Weights of a small transformer language model: ALiBi, a variant of Adam for these matrices.
MLP neurons of a small language model. Each row is named by its layer, matrix (up: input weights) and neuron, and shows model dimensions 16-207. Each number is 500 + 50 x the weight over its row's rms, rounded and kept within 0 to 999. Numbers have three digits each.
After each neuron's rows, "fires in" lists the words (lower case) most often at its 100 highest values on Wikipedia text that the model never trained on. A number after a token or word is its count.

L5.up1830:505532438438493491415395522490515485384489435360530562541508555471578514516482528487538403497437529618505502504455457453502487517525531519505439520439544564553405546496457601555544529524396504389465501467519374543506484481511504419540625445472545418450418485540469482514495399545454464451526470497442410493575465509485405543518525604537457433399484531526474538523511558553440514487633478563568415545491462466509590489492560567551588462479578531513422475525540532511569536599573516635530474447531444458520602557549508494559466464537569428540466539562558432500441441535512403461
fires in: "the" 23, "that" 19, "while" 4, "this" 4, "both" 4

L5.up915:505518459432477510493507509453506519446505588464530498480460507501358468436533543490513396530562466462479466490505496470468505483544557552513486488557452515604489439387527500480522468549444437602348449646441545480497548483547479457500528491558513520519503457522526502603442449553493550381567511438502584505538497428507545504458488498434563352547512578475444561515564499570495465461518502429477468490565466505390509602538498428539507446467531599505538490508505445500574528574416491529569519553474508550431462553499559480522544437482536546457498434511500500569506410472495587517
fires in: "to" 24, "retired" 7, "began" 5, "who" 5, "then" 5, "ended" 4

L5.up150:508520542475522496540532524390506532444514402568538436523501444491531487468452517429407513467521460472393609601541468489493554540428530496494400445495555528613545487495493492514379493594476443441557465561526533510517590527551492533397458449526508563543455598489496496513505476543410468591495484495421508451476472536443481520556552439386473465505508506614462483496472442489493514566506468502508476490466455544473457493527464548442451356522623473402443527501517424512396623502464465560437548556489440417472533549571432557522476441452472519451513520462506440548551507531469470499
fires in: "is" 14, "are" 13, "1" 11, "by" 9, "historical" 4, "an" 4

L5.up532:440455416508544465607466522459527541453504532495462556553538525428475442488446517537514514606495467541551541475540563470604476525431473503481519577502516545532412532480544470471513487426479498331480458454557523571424519471530427426542624513589434518516445515479542557564427496467540573477512538534515532505489494504506431399520520522506555557492506636481530432570424554402499510434487564548471511514488517450429527485519457515545569495485534424515625460491487522647484607529528488530580456548429607476521407480558548507596391472467512578462546517525529471426507497579498524514
fires in: "in" 33, "there" 11, "such" 11, "same" 6, "on" 6, "up" 4

L2.up1215:503469476480545548478469559472476465485482473542554502532512478517449617490466477543518482497431528485486426506453539444431529541543540483517547505562525476441557567465525488473360534518363478545524527539474462534514543513433493505552504551474514599552574534477439490463463492449374512495551497445542519463464502413494442463443501506561547475463585471501495491495526482472530520505448622519524546502534596506433469551507358543574435586477581598453585481543507449518550461564473495532493392506427540494561472474537484504425503614546481531509464448478542607554579498460557508474
fires in: "year" 15, "on" 12, "by" 8, "in" 6, "m" 5, "vietnamese" 4

L5.up235:500580525505564413537513526455487492490578493503521585512469496515596468475458508504524516496502512530502572515533451478554537469560515581461442505510521460542509405428524538571586490551518505443555516457555604536466467557447449444525558495552477350578511501483530467502552487531474438652518465531511490504435512533529581521538583403462572469409524491519367503604477526492557506584483495491577471566516533519445585506426512457483649450497446475465575440493489593544402648472442506483504548480537509520499394442530478457547472504507488581553498438487510499527486532513517501506
fires in: "on" 75, "and" 5

L2.up1447:468471499445444490508402527489391438523463468453453565563507431508459543537524538498538534459557448503469502497446491536466493478558482561452437472516574496437464523473533462420524499463455503487432500498555467620566383554583460480514456470583510492515545520557491323527462438515401541437514520502491492521527551475456524578554465480510473480439599519547544543542543486503434483463514547537503479534463526488514583503457433467475544504508550474501423496444533409509463529401532499512415497443408461490479513494479490507511465443478571470348462555524519598435545573496574504405
fires in: "00" 24, "this" 15, "those" 10, "that" 5, "ozone" 4

L5.up648:486510453576502448462346480490463414555542573461512599462509540569444589448562484465409571382577461523476505491494554531521495467578445517491453492497438504542471502466434519554589536473469475470514492466530538496546537573510571482583574466481512480440493530531585479561478556498481493506580545492426419506525590502418527472518576521445497528471461443487506552623612459504500559471537423511599394484497446499524468472543409559561503432527580548548473477566567444454550441534549581531430456446461442479507447484471502535445542416441582452485509535525526467427489424538581513425
fires in: "this" 40, "that" 6, "name" 6

L2.up15:496520488459515512520434519416538440428561511510494552537542538531505471514486384593593527444440541578406523561446428573478529545647553486476541538475539523553436523537487470585509539387519473551528478465575483440510545467620463438574468542572467495529477468525487387502442458464527486570459523492344507521484561392446480507396451411528518516403514538494468509457429511580566490415483540508552503511465505492477479503502541480511514515471530545539542468525526534471404501642443448553466541537544517488455489489456499451473471566496475548383443537556438456522545506542463482477
fires in: "of" 57, "other" 7, "years" 6, "career" 5

L2.up1295:485477534566548489440525576459512484501461518501484427662531503464539478520473515601566542542542475452529488508499436584452342500512525448544541517567424431522480536539376520462494522536543500550381438459388511555416518584417399532456579541534443465493470618499597591478461463462500489435496550464514447512556509497558511531421426472553568353532542556583489530458494498461516426495452477518432443478373515484512531510598523505536506454556492621595542517531490500561516451495525503552550530561519544495559445471555457414479565417495516488538473517563560498584525560502492520550
fires in: "and" 51, "nacionalista" 6, "meet" 4, "faced" 4

L2.up837:548513490514470491617495460575468460486497627581470608390556522529513416484548533423444515417576524528481639458469589486516553547552526501452459502502490521479519542554492589464559549567492558504462479547480527421538561539529560483537569543414568489525521545558511511473550520567458440497451393543504490456550550498504580597482542543516523484444466522418533556530510534573457377398560434471528383507501475473475489421500378526563473534505527530433514485572500506427454547516501453485432549587471600563558503479489511531469460489500498576426482500584484466435482492491471482498
fires in: "can" 23, "would" 18, "may" 9, "is" 6, "are" 4

L5.up823:549488428576500428418501464491447496548623468476463568562504508501488493499556537607500590408466381524474415534520493482602440496473576491535515462475464446522549461533429442620553602512452470465529573542482514502497545538489490484521504483410532498525511458597581588446606520445451587468557509546518469530507371491421502477531515559473529497551535570454491504490579485436551485542563532508498428522443514545417490578436426549525552464482476463452523454587529522532488500595472457522542482418531468516617491558543598520518564554494433489482506474474505495464462523460455521446
fires in: "season" 39, "year" 17, "tsou" 4

L5.up1118:598520552501611413477469522528601511600571504486495463513498598486518411430649521456489499386521490587525516565484515506479513573564495476509462459523468533479566549446508453515485504534518506491499555473431498537498518493442468487479491488529477578443506451503545486388510473447408551463554521535460515466435552488471513539495438536416588508488420536509562578524549495605489381541575521497449453482506544457503515408485462555519613497555476484463513503581450597434501518589504526449511481519454503380575498532453550417464462545554495485409550497451535573414468534445429492479
fires in: "band" 12, "town" 11, "company" 10, "court" 8, "city" 8, "party" 8